Weights of a small transformer language model: vocabulary 32000, 78.6M parameters.
MLP neurons of a small language model. Each row is named by its layer, matrix (gate and up: input weights) and neuron, and shows model dimensions 128-255. Each number is 200 + 30 x the weight over its row's rms, rounded and kept within 0 to 999. A neuron's up and down rows have the sign that makes its largest values positive.
Before each neuron's rows, "fires in" lists the words (lower case) most often at its 100 highest values on Wikipedia text that the model never trained on. A number after a token or word is its count.

fires in: "has" 38, "have" 20, "is" 11
L10.gate1106,237,200,240,251,201,176,226,188,187,173,216,210,169,234,217,168,165,158,216,217,203,252,236,215,228,209,218,251,201,155,208,185,216,208,181,196,184,229,228,218,278,249,200,155,172,201,194,192,181,161,205,188,175,165,194,225,195,273,194,186,226,176,229,214,179,211,219,224,186,225,207,202,171,143,203,200,218,170,174,201,176,153,194,274,192,217,206,174,241,237,273,146,182,178,244,162,188,260,213,164,188,229,232,186,195,183,244,188,194,168,166,193,172,223,186,161,227,240,184,220,158,231,149,204,219,202,202,192
L10.up1106,197,251,212,225,225,216,248,174,209,180,199,208,174,155,233,235,182,223,174,173,262,206,201,302,169,180,256,230,203,231,159,239,217,235,178,216,185,201,188,237,181,242,187,197,169,197,221,252,194,186,222,179,148,258,197,213,182,173,207,239,205,168,199,220,171,218,142,237,208,244,281,217,191,199,228,210,218,186,214,183,169,231,229,197,120,247,205,208,224,217,238,214,215,217,195,278,168,184,206,189,243,208,163,178,195,199,201,224,211,165,211,164,232,183,205,193,274,199,223,195,227,191,213,215,208,191,188,185

fires in: "of" 27, "in" 13, "under" 8, "with" 5, "within" 4
L5.gate1277,206,178,202,147,167,200,184,203,156,206,213,171,203,205,185,206,143,199,141,184,222,175,146,218,269,248,138,211,243,229,230,216,182,188,241,178,205,192,107,195,208,157,143,221,187,223,270,188,260,189,196,151,271,182,152,174,228,231,149,124,208,179,234,201,212,221,176,219,156,254,180,240,201,188,219,212,240,228,252,209,244,197,192,184,184,203,203,199,189,200,182,223,214,170,190,220,221,190,196,211,211,183,186,198,199,164,186,151,238,193,180,229,207,185,214,212,166,213,219,177,258,190,219,176,158,213,178,212
L5.up1277,156,221,155,169,173,201,203,217,178,214,170,204,198,208,192,186,194,162,167,182,186,192,179,186,235,257,185,222,242,172,214,224,247,217,194,182,162,137,171,194,240,213,197,198,161,193,228,239,124,249,190,171,251,207,166,241,186,251,190,220,211,201,209,220,163,203,205,187,176,201,215,228,176,193,139,186,267,194,172,179,133,215,189,168,219,191,240,152,189,247,200,263,255,179,144,165,203,201,201,244,222,180,243,185,239,220,159,208,220,202,204,238,179,154,217,208,206,160,159,165,186,198,190,225,222,223,197,140

fires in: "in" 87
L10.gate656,154,206,212,144,201,187,167,204,220,215,218,161,251,176,124,185,167,214,172,193,216,170,193,225,200,185,221,211,181,231,187,229,223,184,199,178,221,215,204,178,190,207,225,221,202,224,243,236,229,213,151,177,201,182,229,208,217,219,207,204,134,225,225,220,167,195,204,247,115,152,171,253,167,150,194,227,210,191,179,209,211,196,209,166,217,202,230,173,182,241,160,155,173,177,177,207,215,133,229,225,193,198,232,153,183,186,135,201,273,212,189,204,157,183,206,214,219,192,213,239,201,212,232,176,277,215,186,179
L10.up656,241,188,196,160,143,220,177,182,217,204,143,186,185,188,204,238,208,204,102,208,224,172,225,187,244,241,205,240,173,177,214,192,253,204,221,191,200,162,178,222,208,202,252,216,225,129,214,166,131,142,224,185,204,207,107,171,163,260,203,163,215,201,205,163,189,139,251,217,171,286,257,213,226,210,181,224,185,151,242,186,171,155,159,249,204,169,177,174,250,197,193,247,188,207,221,225,248,230,186,154,160,222,158,170,178,191,178,162,197,226,232,190,226,225,265,158,222,200,187,157,213,160,229,173,188,196,176,273

fires in: "of" 71, "among" 15
L5.gate117,227,236,203,207,203,227,227,197,155,237,240,137,184,181,217,187,245,198,173,192,243,219,224,217,219,170,249,193,183,240,228,177,208,172,204,253,204,152,166,209,168,218,188,225,155,220,162,158,174,249,206,217,164,194,156,275,217,258,226,205,200,150,169,233,237,199,242,238,186,256,232,239,166,164,198,208,245,210,130,193,181,249,227,205,200,241,207,240,191,202,262,199,199,215,228,236,183,217,203,206,185,186,196,168,166,139,161,172,189,167,194,183,194,200,176,191,203,222,235,251,218,154,150,194,255,145,172,233
L5.up117,195,152,253,232,238,206,209,211,253,249,223,169,202,198,229,168,214,148,164,207,260,155,224,194,231,193,199,218,175,237,191,169,249,243,159,236,186,255,197,197,197,217,189,218,153,207,192,161,211,201,142,272,209,235,173,216,198,208,220,179,206,166,166,184,202,196,151,252,198,180,224,217,182,130,184,209,261,173,155,214,227,241,254,251,192,197,179,206,184,240,248,193,199,196,239,212,193,193,247,194,225,164,184,216,141,159,230,207,254,195,186,211,195,222,163,147,220,255,226,205,232,206,146,239,302,198,168,221

fires in: "has" 21, "can" 11, "have" 9, "had" 7, "also" 6, "to" 6
L10.gate202,202,250,149,169,146,197,158,174,260,184,228,231,245,217,173,175,163,256,179,180,189,216,204,203,187,194,229,203,224,218,151,201,195,140,198,284,196,200,221,194,196,239,260,172,210,217,256,217,195,234,222,209,230,191,195,260,143,248,237,180,185,160,197,164,229,143,223,202,183,232,202,230,196,259,189,214,204,250,260,231,161,219,214,182,190,168,258,280,275,223,175,220,167,151,214,189,201,203,222,232,210,206,144,228,267,209,160,157,242,187,232,265,247,185,170,205,160,192,221,281,245,212,210,205,211,210,228,215
L10.up202,152,231,219,173,184,211,186,167,217,169,221,217,198,218,224,192,184,225,189,209,153,173,192,154,239,270,226,200,201,206,187,217,163,194,201,192,177,251,213,191,253,164,190,181,260,187,196,215,179,223,205,184,174,189,197,154,138,219,206,216,206,220,194,207,196,189,236,201,206,227,195,215,206,181,157,167,229,291,183,200,196,182,200,203,242,198,218,169,169,152,255,210,214,238,185,212,213,280,207,126,223,223,190,208,198,155,170,126,192,196,198,216,130,241,207,226,162,228,181,251,177,226,256,219,170,275,167,154

fires in: "has" 42, "have" 18, "also" 5, "having" 4
L6.gate215,186,209,192,265,156,238,199,142,196,222,207,149,186,193,209,194,169,175,221,191,212,133,188,255,236,242,199,240,212,222,175,239,207,158,168,233,169,192,183,201,222,254,181,202,177,169,168,190,221,159,214,204,185,205,231,245,160,166,177,184,215,188,206,224,133,197,174,185,186,174,122,191,217,180,151,213,210,262,244,234,166,205,154,223,156,226,200,212,208,182,177,244,218,214,192,207,208,185,239,196,221,120,139,289,205,176,299,186,172,207,206,220,206,203,238,193,246,233,230,219,220,218,152,163,158,176,171,229
L6.up215,171,194,173,206,230,247,214,197,192,198,240,188,164,164,243,190,124,189,278,175,226,158,266,207,99,193,270,231,222,235,201,209,205,225,246,276,193,173,225,230,195,226,188,187,228,171,159,221,171,200,184,163,168,190,244,214,197,217,193,206,213,176,162,222,196,197,171,205,167,148,179,212,209,185,190,189,210,157,164,213,180,217,175,173,180,206,132,206,127,184,228,229,162,224,161,195,205,230,258,234,194,185,215,219,219,218,216,229,198,234,256,165,182,195,118,211,224,169,214,200,229,243,202,249,221,194,191,234

fires in: "to" 28, "who" 22, "that" 14, "which" 12
L10.gate614,227,177,294,212,163,219,194,182,179,197,228,174,227,216,196,201,215,234,153,184,210,208,276,213,251,232,261,219,185,189,214,156,240,201,210,207,215,197,220,165,174,202,231,205,170,235,162,185,217,187,176,186,231,151,230,188,217,198,213,196,182,145,261,208,181,250,172,167,174,189,196,171,184,189,167,222,200,185,266,204,204,153,223,183,141,216,219,204,217,244,196,161,242,165,230,170,184,220,240,199,153,238,207,201,200,202,219,198,192,142,187,173,186,250,229,189,226,200,251,205,218,199,179,217,205,186,211,206
L10.up614,219,180,198,227,227,238,189,209,176,249,204,233,254,187,200,197,186,223,179,194,192,210,269,194,275,274,225,168,234,212,227,192,231,181,146,165,203,132,258,133,178,226,212,155,227,225,251,172,153,147,215,209,201,163,224,159,213,236,181,276,192,201,241,228,200,237,168,207,240,213,191,225,138,158,198,211,202,239,200,198,158,151,204,192,158,141,202,225,199,170,210,218,223,164,173,281,179,202,138,153,106,186,208,196,195,234,217,230,236,134,227,195,216,222,199,177,171,236,205,182,275,176,167,203,205,218,277,222

fires in: "with" 20, "for" 19, "in" 14, "at" 9, "when" 5
L7.gate811,180,268,229,201,251,226,232,192,203,175,222,174,191,200,184,158,190,221,166,203,163,232,156,250,196,231,227,225,233,222,159,225,193,166,235,247,171,202,255,190,193,132,244,231,178,168,136,199,200,185,178,184,205,219,225,157,198,172,207,199,162,131,199,223,220,190,229,193,162,156,230,202,190,186,214,172,203,201,199,204,229,170,225,199,227,211,278,212,178,199,209,187,182,204,220,214,264,187,215,195,194,213,209,165,157,185,204,197,179,213,211,204,247,206,192,223,191,171,217,148,194,208,216,233,180,147,211,183
L7.up811,167,199,170,142,135,160,227,216,250,210,187,203,177,198,219,240,187,171,180,194,193,194,235,155,230,259,174,218,216,255,176,216,229,161,205,187,200,223,173,240,146,242,226,178,231,201,157,224,223,204,243,131,131,248,153,194,185,176,183,133,172,168,225,187,217,157,238,220,180,211,184,189,199,190,231,172,165,165,217,170,154,230,189,188,172,210,201,185,194,235,141,159,195,181,167,196,171,189,211,134,237,235,208,210,209,227,174,183,201,282,219,198,148,215,158,242,230,188,212,169,167,213,220,222,217,246,139,198

fires in: "in" 28, "from" 21, "at" 7, "field" 4
L5.gate1241,206,161,258,194,189,213,214,213,219,235,229,166,249,217,174,235,258,189,174,191,166,189,174,228,193,207,192,235,206,180,204,203,243,225,267,159,175,228,191,155,182,199,212,159,261,176,252,241,205,184,215,214,223,208,210,209,273,193,159,226,172,234,170,241,205,226,235,210,174,208,166,176,233,216,239,217,236,177,200,198,244,179,227,248,202,187,238,234,185,249,131,193,216,151,181,175,206,159,207,246,173,190,214,170,165,185,231,203,206,212,202,235,164,177,164,175,206,199,176,200,186,155,182,211,199,223,210,218
L5.up1241,204,242,161,166,254,207,228,173,180,169,189,206,197,182,261,158,228,222,207,237,194,144,166,216,186,238,184,254,195,162,173,147,191,200,262,229,202,242,217,173,237,211,160,168,236,212,184,242,202,227,204,170,235,183,189,161,211,223,181,216,166,203,150,255,167,179,186,159,210,166,227,167,235,283,211,234,200,201,138,221,212,201,219,182,192,184,170,220,198,212,235,200,221,202,216,131,215,133,204,200,192,183,196,210,199,216,253,222,189,197,167,213,176,226,157,219,224,147,226,190,228,198,183,216,197,172,192,161

fires in: "of" 36, "was" 9, "her" 7, "his" 7, "he" 7, "among" 5
L6.gate683,217,222,200,181,229,201,227,243,161,220,284,195,138,206,174,176,143,200,240,166,234,209,236,199,203,190,173,205,262,210,220,199,152,250,252,218,204,202,233,183,232,193,193,199,175,170,203,189,173,206,226,228,157,215,203,248,213,263,187,183,212,189,192,192,163,214,247,239,170,219,190,189,214,180,225,195,212,192,165,207,198,228,192,168,182,222,220,179,226,226,235,193,157,144,214,140,180,210,200,222,130,221,211,206,150,213,178,194,223,180,167,220,168,193,207,141,172,213,205,190,262,218,228,172,218,209,177,198
L6.up683,212,182,188,206,214,267,174,228,206,208,194,200,206,202,213,167,198,184,193,287,194,217,238,253,231,186,207,217,186,212,240,188,193,140,178,177,180,211,140,221,218,179,229,221,207,209,146,177,220,241,185,174,247,223,229,228,201,241,240,207,221,214,200,211,246,220,198,144,138,209,218,223,209,193,199,232,169,221,222,237,196,188,187,213,166,236,275,228,179,211,177,166,186,174,128,281,161,175,213,175,146,195,207,199,226,224,235,200,213,165,184,228,171,240,185,186,243,222,172,188,164,237,225,226,190,196,174,187

fires in: "that" 43, "he" 12, "who" 9, "the" 8, "it" 5, "i" 5
L5.gate1034,188,187,217,225,218,213,213,208,191,116,181,264,210,210,236,156,189,226,177,205,184,204,258,220,159,183,167,208,205,160,124,186,170,182,203,173,194,197,179,130,189,198,237,179,197,251,205,167,204,226,239,234,218,201,211,217,212,157,184,222,191,215,224,161,198,206,159,129,194,198,212,186,238,227,220,243,214,172,217,192,261,167,217,208,238,236,204,174,198,182,191,207,163,123,179,188,219,221,201,184,199,187,227,154,181,228,213,212,196,176,148,228,168,193,186,142,257,202,195,200,192,237,209,186,197,230,254,220
L5.up1034,181,195,199,183,240,193,168,172,200,135,202,232,252,207,205,225,205,221,190,195,198,203,188,167,217,184,171,219,218,219,179,224,182,207,267,190,159,196,230,227,158,219,187,198,224,245,214,166,196,235,195,220,179,197,174,177,187,260,222,216,176,196,228,206,242,218,162,164,180,181,170,225,229,214,155,238,199,230,217,202,220,134,175,199,191,148,200,287,207,194,188,149,169,200,175,221,207,168,188,212,139,177,193,192,200,210,214,244,219,188,200,216,167,263,201,189,216,221,237,184,302,207,180,170,216,246,231,190

fires in: "have" 37, "had" 22, "has" 19, "having" 4
L10.gate799,221,202,172,204,220,163,264,192,195,183,216,245,205,239,212,202,174,170,312,201,188,218,215,200,199,180,240,262,225,213,166,183,206,201,190,208,208,175,244,231,164,211,167,149,219,200,142,235,150,205,200,203,203,219,179,225,184,183,219,208,234,165,199,192,190,198,190,209,226,172,208,218,187,207,215,175,223,167,249,176,199,200,195,246,204,184,228,177,217,215,157,200,164,184,165,208,224,239,233,202,153,166,159,237,255,187,268,194,184,242,274,198,206,185,204,170,211,218,178,265,244,211,203,170,193,202,194,242
L10.up799,162,198,166,167,210,251,243,147,193,177,245,225,181,183,162,179,162,202,170,169,186,180,186,204,175,245,222,214,168,188,222,239,207,210,179,186,176,169,214,224,148,251,154,131,206,202,182,198,171,177,195,180,212,208,187,235,182,185,224,218,184,213,252,166,172,190,195,183,193,266,188,211,166,198,202,140,190,180,233,232,218,197,167,171,184,216,132,222,243,155,243,183,181,210,136,181,157,236,196,172,213,206,212,216,260,151,224,183,243,181,229,201,188,224,186,185,169,262,220,229,174,226,254,182,242,176,239,258